{"n_layer": 13, "d_model": 256, "n_head": 2, "n_kv_head": 2, "head_dim": 128, "d_mlp": 1024, "vocab_size": 2048, "activation": "tanh_gelu", "norm": "layernorm", "norm_place": "pre", "norm_eps": 1e-06, "positions": "learned", "qk_norm": false, "attn_scale": 0.0884, "bias": "all", "tie_embeddings": true, "parallel_block": false, "init": "uniform", "init_std_qkv": 0.0324, "init_std_o": 0.0324, "init_std_up": 0.0324, "init_std_down": 0.0324, "optimizer": "muon_variant", "lr": 0.00802, "lr_mult_qkv": 0.7, "lr_mult_down": 3.0, "beta1": 0.95, "lr_head": 0.0036, "grad_clip": 0.5, "warmup_steps": 200, "schedule": "wsd", "decay_fraction": 1.0, "decay_shape": "linear", "final_lr_fraction": 0.0, "batch_tokens": 16384, "seq_len": 384, "doc_mask": true, "train_tokens": 243600000, "steps": 14869, "dataset": "wikipedia_en"}
MLP neurons of a small language model. Each row is named by its layer, matrix (up: input weights; down: output weights) and neuron, and shows model dimensions 144-239. Each number is 128 + 32 x the weight over its row's rms, rounded and kept within 0 to 255.
A block is one neuron, or neurons of one layer that tend to fire together. After each block is what it responds to, as a language model described it from the Wikipedia text at the highest values.

L10.up111 [120 119 113 150 174 130 144  72   4 121 112 135  65 117 100 157 116 194 123 116 119 132 122 174 141 109 117 111 120 123 204 151 147 161 124 128  66  61 168 172 103 122 133 129 149 109 167  82 129  86 133 134 149 102 136  83 127  84 140 141 131 109 105 105  95 162 147 164 195 127 156 118 147 112  86 142 137  99 115 152 109 138 156 115 138  80  94 173 107 135 113 116  91  94 144  90]
L10.down111 [157 182 139 148  53 125 116 116 149  85 162 165 164 160 153 120 138 164 132 172 119  75 134 133 135 131 128 148  95 130  89 109 133 134 153 128  79 137  94 112 125 121  90 103  97 121 220 143 166  78 103 103 153 114  93 155 137 126 139 124 203 157 187  99  99  99 121 163  67 188 117 142 147 132  77 110 121 184 164 102 130 134 140 104 153  93 102  96 202 110 163 136 189 130 134 147]
L10.up406 [186 144  82 150 174 138 111 157 161 146  97 202 116  88 148 159 174 125 160  97  63 107 154 143 193 195 128  89  78 135 132 156  97 173 127  82  81 172 146 102 124 121 120 145 139 120 153  84 156 112 150  96 113 154 124  89 191 162 157 169 114 102 123 110 126 170 116 174 113 135 134 149 159 114 120  86 150 116 189 133 132 119 120 146 154 126  99 152 121 115 106 150 108 167 174 124]
L10.down406 [132  78 132 133  93 136 153 172 109 132 157 147  90  74  96 129 131 127 194 122 143 157 109  84 139 108 206 159 142 122 146  93 176  84 151 138 139 128  62 196 180  84  52 138 159 113 169 184 132  83 158 114 188 159 201 187 129 147 130 103  98 137 154 136 130 143 175 113 147 150  73 136 160 131 110 203 140 152 142 111  79 145  94  81  81 162 128 174 130  81 146 101 162 119  73 126]
L10.up948 [101 124  55 132 197 119 111 131  96 164  90 109  84 141 147  37 110 124 158 106  55 121 106 112 101 139 134 138 179 102 165 131 100 132 174  47 190 185  83 119 134 154 144 119 165 136 109  51 131  86 113 101 113 151  97  88 126 161 131 156 151 145 120 140 102 105  97  99  99 165 156 175 144  90 115 146  77 129 171 172 158 105  81 156 192 138 142 110  97 100 182 121 123 133  90 106]
L10.down948 [113  88 122 130 144 104 117 110  94 138 116 108 116 155  99 153 102 129 140 106 153 126  95 101 153 160  89 149 102 107 165 193 157 134 148 122 148  94 110 167 149 161 120 184 180 122 169 125 145  67 159 168 188 207 171 159 112 104 145 127 167  87 160 140 177 120  77 121 156 139 181 153 142 135 108 108 169  63  91 112 141 145  79 146 125 143 151 103 141 157 123 125 112 208 113 112]
L10.up1018 [174 186  91 151 159 111  70 136  63 136  69 173 120 130 105 128 106 137 112 106 139 108 115 152 164 129 126 121 144 135 130  88  92 116  86 136  91 113  78 128 176 134 117 168 107 111 140 124 135 117  98 119 163 134 107 181 127  67 146 131 136 136 175 105  97  88  64 172 113 140 124 107 121 125  71 196 132 140 181 146 156 152 133 179 136  58 120 160 100 109 162  87 151 120 165 174]
L10.down1018 [153  69  96  63 155 184 184 154 172  92 108  72 127  80 179 120  93 112 168 135 201 121 128  71 120  88 100 105 102 154 139 147 120 137 129 102  45  96 156 117 110 161 141 111 154 104 130 151 130 154 116 177 146 154 139 144 144  58 156 133 136 122  16 120 164 155 128 110  86 122 178  97 113  81 127 216 121 111 111 120 186  95 145 109 155 160  81 140 141 169 124  85 100 120  71 129]
Subject-ending tokens

L7.up606 [ 85 104 111 150 158 115 143 158 147  71 135  59 126 156 105  61 138 188 120 155 122  94 141 143 129 124 115  67 168 122 154 177 138 130 133 184 123 138  91  86  97 143 159  71  95 111 132 167  88 156 125  89 103 141 104 162  76  53 182  99 142 136 130  84 132  92 119 163 154 101 145  63 125 140 122 182 147 168 118 115 163 171 175 212 114 159 139 106 157 177 140 160 132 112 101  98]
L7.down606 [107 135 154 105 139 144 104 144  92 138 125  95 142  86 100 148 135 179 203  82 169  86 164 107 123 148 166 134 107 116 144  80 159 190 116  90 113 136 105 111  87 118  96 174 197 162 133  85 154 158 112 159 128 173 141 145 152  97  96  97 121 114 134 135 144 135 133 123 146 121 156 162 111  72 158  89 103 113 120 125 143 188 135 151  92  81 141 130  76 104 137 217 194 147 101 108]
List-item commas

L7.up322 [129 113 115 169 160 120 127 143 115 119  99 105  78 122 147 138 139 176  59 125 121 108 151 133 118  71 118 169 127 120 102 127 179 117 164 148 170 116 102 105 136 129 147 173 177 122  98 150  89  72 163 195 100 164 100 129  87 116 181 159 103  94 108 103 144  63 118 120 161  77 151 163 154 130 151 210 100 139 171 153 188 141 130 156 110 115 137 122 171 145  55 155 185 158 119 138]
L7.down322 [169 117 121 121 150 181 106  91 169 135 116 149 174  88 168 110 167 184  53 150 124 141 125  76 132 171 140 119 120 136 141 117 125 116 102 138  80 159 173 151 153 119  80  97 138 174 159  94 115 148 147 155 141  55 145 143 127  19  96 112 122 119 194  58  84 208 140 152 111 120  98  79 107 110 172 144 189 167 164 144 126  70 112 141 124  86 111 165  58 151 121 123 112  95 135 105]
Prepositions opening phrases

L5.up577 [142 160 142 113 147 167 204 142 124 117 175 101 143  86 164 151 108  74  90 175 135 124  59 161 156 118 115  73 152 106 138 136 184 105 127 166 132 143 134 182 135  81 139 124 158  77 106 149 119  81  80  99 121 156 109 145 177 134 132 141 159  69 118 115 168 142 119  96 127 208  84 114 110 110 145 163 130 133 151 123 100 138 145 137 151  86 174 136 134  19  96 141  95 120 169 119]
L5.down577 [144 112  96 104 162 101  91 157 169 119 139 141  84 119  77  91 156 138  99 112  79  82 167 116 110  94 113 136 164  96 152  84  80 118 200 139 181 130 167 124 186 155 145 135 179 155 105  87  94  84 117 142 148 179 127 105 122  82 118 160 120 140 139 162 141 155 100 193 138 174 131 157 149  99  97 118  47 125  74 159 166 123  89 211 113 150 123 151 148 138 171 149 110 147  87 117]
L5.up607 [206 168 149 146 123  98 163 108 125 140 123  87 123 105 130 114  93 139 135 142 122  87 155 151 137 135  82 153 125  91 187  94  91 147 142 159  96 163 142 102 121 159 102 171 138 140 138 191 115  94 120  78 146 210 160  98 112 105  91 159  97 111 130 142 117 130 136  58  72 117  84 112 126 109 123 169 116 100 125 202 126 127  82 129 177 109 125 122 205 100 113 110  75  83 125 138]
L5.down607 [166 110 132 175 173 203  91 121  61 135 166 171 129 134 129 113  83 141 144  91 138 151 162 129 155  57 163 150 147 169 145 120  97 110  87  81 121  96 167 116 132 134  93 113 149 184 134 108 132 123  94 134 116 115 128 115  95  90 118 115 106 105 134 152 108 190 117  80 211 168 127 197 178 111 109 133 131 140  83 100  94 137  86 117 131 117 130 133 107 113 141 112 126 106 158  99]
L5.up632 [164  79 130 147 170 113 116 134 143  89 197 154 137 224 157 113 110 117 128 156 110 136 120 158 108 134 138 171 164 144 131 146 131 136  94 129 148 167 154  87 149 159 127 189 162 113 109  95 141 169  96 136  71 144 115 142 128  46 142 151 138 139 172  97 128 131 152 114 171 144 121 107 148 160 151 171 142  91 140 150 144 118 122 105  58 193 199 147 112 147 130 114 143  86 112  54]
L5.down632 [180  88 136 148 116 104 111 155 106 151 110 164 133 137 145 172 119 115 128 102 117 105 108 141  89 189 109 145  61 100 114 133  62 134 142 167 135 116  96 125 130 181 118 165  78 117 123 109 101  99 120 167  87 117 122 155 186 127 100  83 114 132 132 104 144  99 145 173 165 195  97 164 112 210 107 110 150 174 165  71 144 164 128  83 109 121  93 120 108 159 116 107 147 141 131 150]
L5.up988 [114 113 127 119 121 154 143 165 122 168 119 124 135 167 100 135 129 136 116 176 179 162 154 110 130 100 121 114 147  83 104 130 123 155 153  71  81 116 159  76 169 148 140 177 151 179 137 155 136 104 124 133  94 191 145 120 136  88 128  90 119 130 121 135 133  73  78 164 139  90 130 101  92 192 106 137 159 154  87 125 184 191 165 168  12  94 143 109 104 178 101 127 126 131  89  90]
L5.down988 [133 158 151 141 157 100 129 128 194 124 133 125  86 111 171 157  94 103 119 178 113 146 132 187 117 123 134 207 152 142 168 133 174  58 160 136 145  89  85 161 127 114 100 171 151  95 126 154 168 132  48  90 135 117 156 154 115 117  80 112 129 114 150  82 164 123 121 164 151  94  55 172 158  70  59  89 112 140 141 108 184 127 128 159 153  88 175  80 125 105  39  97 100 120  97 175]
Latinate prefix fragments

L5.up107 [119  80 146 176 155 108  99 152 123 109 174 109  88 117  96 128 137 123 151 108 105  70 137 120 101 105  84 128 121  77 168 145 141  98 148  91 135 203 160 135  77 157 140 163 111 164 105 157 174 153  89 175 119 162 182 176 146 193 137 100 148 107 117 134 156 194 108 125 116 161 182 164 130 117 218 107 157 132 206 134 121 107 141 124 198 170 147 112 125  88 147 163  72 188  27 158]
L5.down107 [141 161 118  85 129 200 171 159 121 135 123 110 113  65 124 123 177 135 167 137 123  91  98 121  97 154  75 143 164 108 165  84 135 128 134 136 149 104 171 106 163 108 104 139 143 137 125 152 171 167 133 124 114 138 126 172 121  70 161 163  61 106 200 124 200 198 126 180 134  71 123 147 135  60 193 113 105 150 112 148 123 112 106 152 143 131 118  93  86 113 189 150 121 118 121 199]
L5.up131 [110 101 170 111 175 100  97 145 132 160 199 127 156 101  51 126 161 165 116 127 150  75 123 147  89 151 152 163 149  80 110 195 136 153 120 130 128 156 124  69 150 127  82 144 117 123 146 157 153 149 163 121 199 139 195 140 140 105 118 114  84 158  94 129 118 168 147  92  94 130 112  83 112 180 159 106 143 120 138 119 191  89 132  95 169 148 123  84 202 140 144 138 107 205  99 122]
L5.down131 [145 160 119 117 167 110 154 113 159 124 177 115 170 164 119 135 125 149  98 107 121 129 115 158 121 114 141 110 119  69  82  67 133 171 152 124 113 118 176 121 119 162 136  54 105 142 128 160 122 150 100 102  88 132 154  75 152  68 143 118 170 144 173  80 218  67 175 125  93 143 107  78 132 145 120 144  93 150 120 100 152  68  85 178 127  31 129  73  87 118 118 124 173 139 169 135]
L5.up721 [152 130 128 138 146 124 133 128 127 133 118 114 128  93 109  69 157  93 130 149 126 129 125 152  87 169 143 146 154  65 130 159  46 130 124 166  82 222 148 133 131 137 151 119 106 152 144 126  73 130 106 113  75 161 118 202  80 108 106 151 135 122 119 136 171  82 163 177 181  55 125 122  77 132 165 190 174  91 178 114 127  90 118 143 107 121 141 190 173 106 133 147 102  85 130  73]
L5.down721 [154 124  91 156 140 161 166 116 161 168  96  83 128  97  95 140 168  95 108 102 122 118 165 195  89 133 122 130 168 159  64 137 108 126 156 201 173 122 168 119 151 141 140 156 124 142  72 159  73 151 152 128 119 143 124 151 123 163 193  80  81 140 145 158 163 139 196 132 137 127 170  73 116 117 113  93  96 116  90 146 112 178  71 152  95  75 157  96 168  76 173 124 145  54 186 101]
L5.up738 [116  88 159 176 167 129 132 121 123 132 133 129  69 181 121  98 123 137 127 123 120 133 149 142 168 137 136  59 157 146  82 142 182  79 151  75 120 205 148  99  84 116 140 131 124 135 156 110 135 156 169 199  89 101 123 133 136 118  95  96 151  92 126 154  98 100 116 129 124 121 143 133 208 162 139 149 166 103 188 150 114 143 134 189 150 153 111  90 107  91 120 162 111 147 113 102]
L5.down738 [125 138 123 141 112  96 105  88 144  76 113 104 187 101 114  99 176 121 123 120 114  90  98 122 148 171 108 189 114 178  89 120 140 122 120 158 125  99 126 130 118  69  94 117 190 120  71 130 200 146 158  58 141 102 178 125 134 158 121  86  81 170 135 103 168 135  63 114 207 183 143 143 223 145 182 115 120  96 130  85  56 133 141 127 117 132 135 160 145 114 117 129 129 103 179 157]
Comma after names in lists

L5.up393 [102 122 135 129 146  62 137 149 134 111  96 182 115 119 129 122  90 153 150 137 162 120 132 155 179 148  75  96 144 113 140 134 120 116  85 142 128 142  48 167 162 146 135 215 114 121 159 169 142 137 162 147 133 179  76 147 144  79 124 133 109  92 118 123 169 153 118 118 107 150 104  93 219 100 199 164 170 118 156  65 153 113 129 125 116 129 107 145 136 124 127  86 177 171 123 114]
L5.down393 [127 150  77 120  91 148 103 111 122  88 140  96 158 140 149 121 138 164 180 165  98  76 117  88 126  86 127 151 117 129 165 122 134 156 163 167  93 120 109 171  66 163  81 151 105 143 174 112 182  92 119 105 165 200 100 101 132 141 131 102 105  97  85  70 119 160 157 125  74 200 131 180 180  80  97 126 106 144  75  57 122 136  49 169  88 145 154 194  79 130 150 112 142  45 104 185]
L5.up461 [119 109 128 109 142 124 106 140 147  67 138 150  80 151 188 115 110 141 142  97 130 176 115 108 137 171  65 137  88 173 173 105 160 117 129 105  79 142 133  91 184 105 100 150 133 108 212 141 133 151 184 101 109  69 138 142 165 132 147  86 155  87  91 113 127 155 149  89 154 150 128 173 130 106 139 127 115  91 129 146 175 141 141 130  87 143  93 187 102  77 155 134 149  73 101 142]
L5.down461 [120 174 172 104 125 133 139  91 122 121  65 113 160 117 123 143 102 121 100 126 150 157 151 139  45 152 101 167 113 150 106 130 126 132 160  98 151 135 131 155 128 135 138 126 128 177 133 182 105  91  79 104 122 141 163 119 145 149 121 131 128 150  60  92 136 163 176 139 150 165 126 161 134 153 222 112 142 103 157 113 120 163 138 166 142 181 133 145 109 129 137 113 153 162 129 154]
L5.up781 [ 96 136 130 139 114 101 120 148 130 119  77 133  70 192 121  93 152 121 135 125 124  86 117 136 155 106  84  72 113 133 190 121 151 112 120 125 126 156 107 133 127 150  92 149 132 121 121 126 132 122 159 137 143  97  95 107 126  57  81  58 156 105 124 158 131  72 123 155 133 165 156 154 221  93 138 154 185 133 176 156 127 195  65 111 122 154  67 176  86 114 131 146 166 109 134 182]
L5.down781 [166 172 185 109 127 110 117 137 156 138  84 162 145 143 143  71 116 141 161  92 147 144 157  93 130 144  80 123 134 192 171  74 115 171 110 137 206 154  76 145  84 119 114 162 128  94 129 116 162  79 101 108 143 129 143 132 160 132 174 171  98 116 164 185 138 115 140  37 172  97 160 141 117  98 151 181  99 155 154  68 118 123 190  75 150  93 124 167 105 164 178 118 129  81 135 152]
L5.up858 [140  91 100 167 117 142 131 164  73  87 168 162 111 171 131  83  86 110 123 148 121 108 124 120 146 159 119 106 113 111 145 152 107 143 124 165 133  77 125 129 146  70 118 103  81 129 180 128 133 181 194 227 117 146  45 121 123 109 112 152 131 153 107 165 119 193 103  85 127 118 145  99 162 148 175 113 106 115 160 133  99 127 158 123 120 127 122 145 148 140 182  88  75 118 150 103]
L5.down858 [144 206 153  75 126 154  96 150 155 104 127 118 151 152 140 179  54 125 180  95 125 141 111 150 137  50 118 145 118  98 112  72 149 120 123 112 108 135 188 118  84 115 103 168 170 160 123 134 146  64  85  98 175 131 126 150 145  74 134 151 172 102  85 131 118 102 183 101 151 113 103 116  84 140  94 138 114  94 137 155 208 178 177 108 155  48 114 122  32 128 182 138 109 205 158 154]
Surname-ending word pieces

L10.up365 [ 58 174 129 103  85 220  99 107  97 126  60 132 153 130 164 165 128 131  84 149 129  84 133  66 148 129 153 115 196  84 112 158 101 143 109 150 133  80  90  84 116 121  69  99 146 140 100 151 111 107 128  66 111 179 106 165 112 129 157 115 171 157 104 168 140 153 126 174 131 145 127 131 145 106 106 143 145 104 119  87 155 131  83 113 212 162 171 103 124 111 122 241 135 124 149 139]
L10.down365 [135 109 124  99 133 120  68 150 117 148 141 165 123 158 119 124 200 196  77 168  98  88  77 138  89 127  71 126 129 123 176 126  79 143 193 156 131 105 104 105 196 131  95 101 146 140 111 158 113  97 127 152 122 130 173 133 123  76 129 145 106  98  97 121  96 159 127 142 180  73 169 163 146 164 133 143 177 185 106  93  70 144 124  61 124 145  95  57 140 114 138 162  96 153  87 165]
L10.up526 [ 86  63 106 151  72 118  87 132 111  77 141  95 141  80 169 142 134  97 137 165  91 160  87 107 108 156 124 160 152  82 126 129  96 138 110 151 180 102  92 107 162 145 132  99 121 124 125 153 159 107 171 109  96 102 146 169 154 164 180 103 118 104  81 136  66 158 164  72 148 116 124 153 166 110 133 122 179 148 157 130 136 153 146 123 107 105 145  77 149  87 115 174  95 165 162 140]
L10.down526 [170 180 170 130  70 163 134 125 195 144 161 114 115 152 153 126 187 160 150 110 152 122  95 137  93 128 110 119 165 108 145  81  89 149 124 118 103 127 132 102 126 125  90 117 116 172 110 131 153 137  63 148 118 135 146 121 124  30 119 107 136 167 137 138 129 162 107 115 131 116  97 142 145 163 123 126 153 119 124 121 141 151 123 133 127 101 139  72 170 127 137  87  86 148 138 118]
L10.up942 [130 137 113 113 136 152 160 154 103 152 101 132 116 142 195 137  66  93 155 136 167  85 140 157 144 123  99 114 174 136 152 134 165 135  93 156 147 133  99 125  71 111 155  61 146  91 115 161 136 123 122 121 121 168 103 143 184  99 153 118  75 117 138  91 126 161 173 112 178  99 182 111 108 208 135  97 133 128 139 122 151 115 164 187 130 137 156 106 191  96 145 153 165 107 137 188]
L10.down942 [146 149  89 121 133 111 123  95 108  98 114 140  92  73 169 114 171 117 179  68 150 141 126  85 121  72  98 125 142  68 132 159 116 108  59 165 153 159 121 102 201 147 170  81 107 102 136 102 142 150 138 145 113 146 100  87  84  94 179 138 104 143 103 117 124 148  98 101 194  78 101 124 159 185 154  72 162 115 167 145  62  69 133 145 100 168 138 132 185 135  95  77  82 130 163 127]
L10.up994 [128 137  52  73 109 143  76 230 130 136 125  86 144 134 114 114 154 113 148 113 136 106 148 191 127 130 198  94 157  89 124 188 124  85 116  64  51 167 119 107  80 103 106  74 103 157 133  55  74 152 114 104 151 162 121 149 160 111 135 104  42 172 135 181 104 126 139 125 183  84 129 144 160 124 183 149 159  74  98  85 129 127 151 150 154 134  76 108 140 129 133 145 165 140 102 128]
L10.down994 [155 110 158 163 107 165 138 111  55 116 136 134 136 105 137 155 129 105 176  77 129 100  92 195 142 123  95 102 110 100 126  95 125 108 107 132 108 133  79  98 161 104 163  83 145 137 144 113 159  93 134 141 146 149 133 129  61   0 157 144 161 133 147  99 133  66 161 156 201 169 136 103 112 124 131 122 126 158 178 125 154 109 160  82 101 117 173 122 160 137  73 130 112 117 125 146]
Connectors after role nouns

L7.up809 [157 106 150 175 139 108 158 146 122 134 138 137  83 152 192  95 151 178 134 139 146 133 109 100 153 171 132 130  85 132 121 116 155 160 158  80 144  93 126 124 152 128 206 183 140  93 115 109  75 112 198  99 115 124 135 127 177  56 144 243 157  74 130 176 141 144 118 127  67 117 122 111 149  70  96 177 136 144 120  92 150 132 147 159  75 162 136 157 128 135  91 141  94 165 137 107]
L7.down809 [139 105 141 109 125 107 122 164 152 128 138 109 157 131 104 117 134 126 123  78 107  84 114 151  94 157 144 104 147 177 129 178 135 103  88 139 111 161 127 155 160  98 158  96 145 113 145 126 133 151  44 163 125  67 176 169 151  38 131 122 131  83  57 194 154 173 112 139 162 167 110 137 131 145 133 173 178 125 110 131 135 138 138  86 197  80 154 163 129 131  98 109 123  88 116 174]
Word-continuation pieces

L10.up412 [137 128 138  71 146  90 177 126 165 153 108  83 187 137 107  54 167 163  55 149  91 143 141 135 121 126 111 159 145 101 142 138  42 132 131 110 167  95 144 105 175  90 104 159 127  87 133 182  70 142 117 113 145 157 119 177 130  79 159 151 152 148 115  97 128  75 113 130 129 137 121 109 191 109  89 150 143 154 133 126 151 133 114 121 126  63 168 206 124 140 101  85 127 114 137 108]
L10.down412 [127 178 167 154 159 158 103 146 152 131 109 142 155 129 159 211 148 132  62 154 141 105 179  88  99 136 107 124 133 142 141 166 158 123  83 147 141 146 157 118 175  98  67 155 163 117 101 105 144  95 141 162 115 125 114 122  89   8 131 158 100  30 112 135 121 130  97 126 127 138 179 154  97  96 173 197 142 111 108 102 126 122 135 110  81 120 117 116 187 160 172 142 144  97 108 134]
L10.up468 [ 51 127  58 107 165 141 140 129  92 150  98  98 132 149 127 102 186 142 128 106 158 115 130 116 140  73 138 107 127  75 148  77 114 127  88  60 113 132 135 105 135 154 131 111 142 123 153  89 108 150 100  96 118 180  74 155 160 116 125 129 130 142 131  70  98 120 137 173  79 125 148 112 156 102 128 180 142 149 157  93 100  80 127  94  86 129 128 120 144  82 129 130 103  81  83 126]
L10.down468 [116 118 151 127 142 170 150 120 103 146 156 123 140 121 174  81 112 174 212 128 119  86 176 158 151 187 103 122 161 111 148 188 170 149 189  88  95 144 132 142  94 102 128 165 134 129 159  68 152 119 119 159 120 136 167 102 123  43 151  97 157 117 173 156 151 182 135 181 172 189 100 178 136 101 115  43 155  86  72 157 126 149  60 132 137 113 165 125 118 113 158  91 126 149  89  90]
L10.up510 [141 166 130 112 119 136 162 127 145 144 108  86 186 106 131  94 168 172  96 141 124  81  99 116 121 166 142 138 201 120 141 159  69 143 100 122 163  97 150 118 150 149 141 164 180 136 119 163  95 142 152 141 111 125 128  85 106  88 162 184 110 127 131 169 163  78 159 101 119 118 126 111 126 152  79 137 150 109 162 137 164 154 137  68 171 152 179 164 145 149 122 158 109  70  61 171]
L10.down510 [113 118 121 160 118 164 115 141 152 154 101 133  87  71 129 104 121 186  50 106  90 134  87 119 134 124 127 110 138 154  89 193  85 139 151 120 162 161 141  84  62 146 130 150 146  98 184  89 102 150  89 113 173 125 124 115 162  73 101 109 104 176 184 107 129  81 134 129 137  70 122 124 210 173 163 109 139 220 131 185 188  82 175 156  88 126 151 147 120 128 106 118 168  86 102 164]
L10.up568 [136 115 127 185  99 131 148 109  72 138  89 129 187 121 142 168 151  77  57 159 125 158 110 179 132 110  80 106 127 161 136 130 126 159 170 133 113 131  95 137 131 120 154 129 106 165 147 187 134 133  91 143 114 179 198 112 123 105 117 165 151  49 182 171 120 145  93 131 161 115  79 137 133  73 156  89 208 127 166 133 137 129 148 101 152  93 112 112 134  83 156 119 105 137 113 163]
L10.down568 [137 171  79 179 111 178 140 115 172 100 176  74 130 195 124 115 138 103  98  50 138 125 140 105 116 170 129 212 103 119 148 101 139 149 118 103 102 112 138 139 159 148  66  89 158 121 123 128 118 118 110  83 104 182 110 169 123  58 146 148 117 119 127  67 118 161 199  92 179 164 149 143 135 117 103 199  94 134  75 130 106 116 125 165 163 145 127  86 187 130 150 181 158 145 198 100]
Preposition "in" token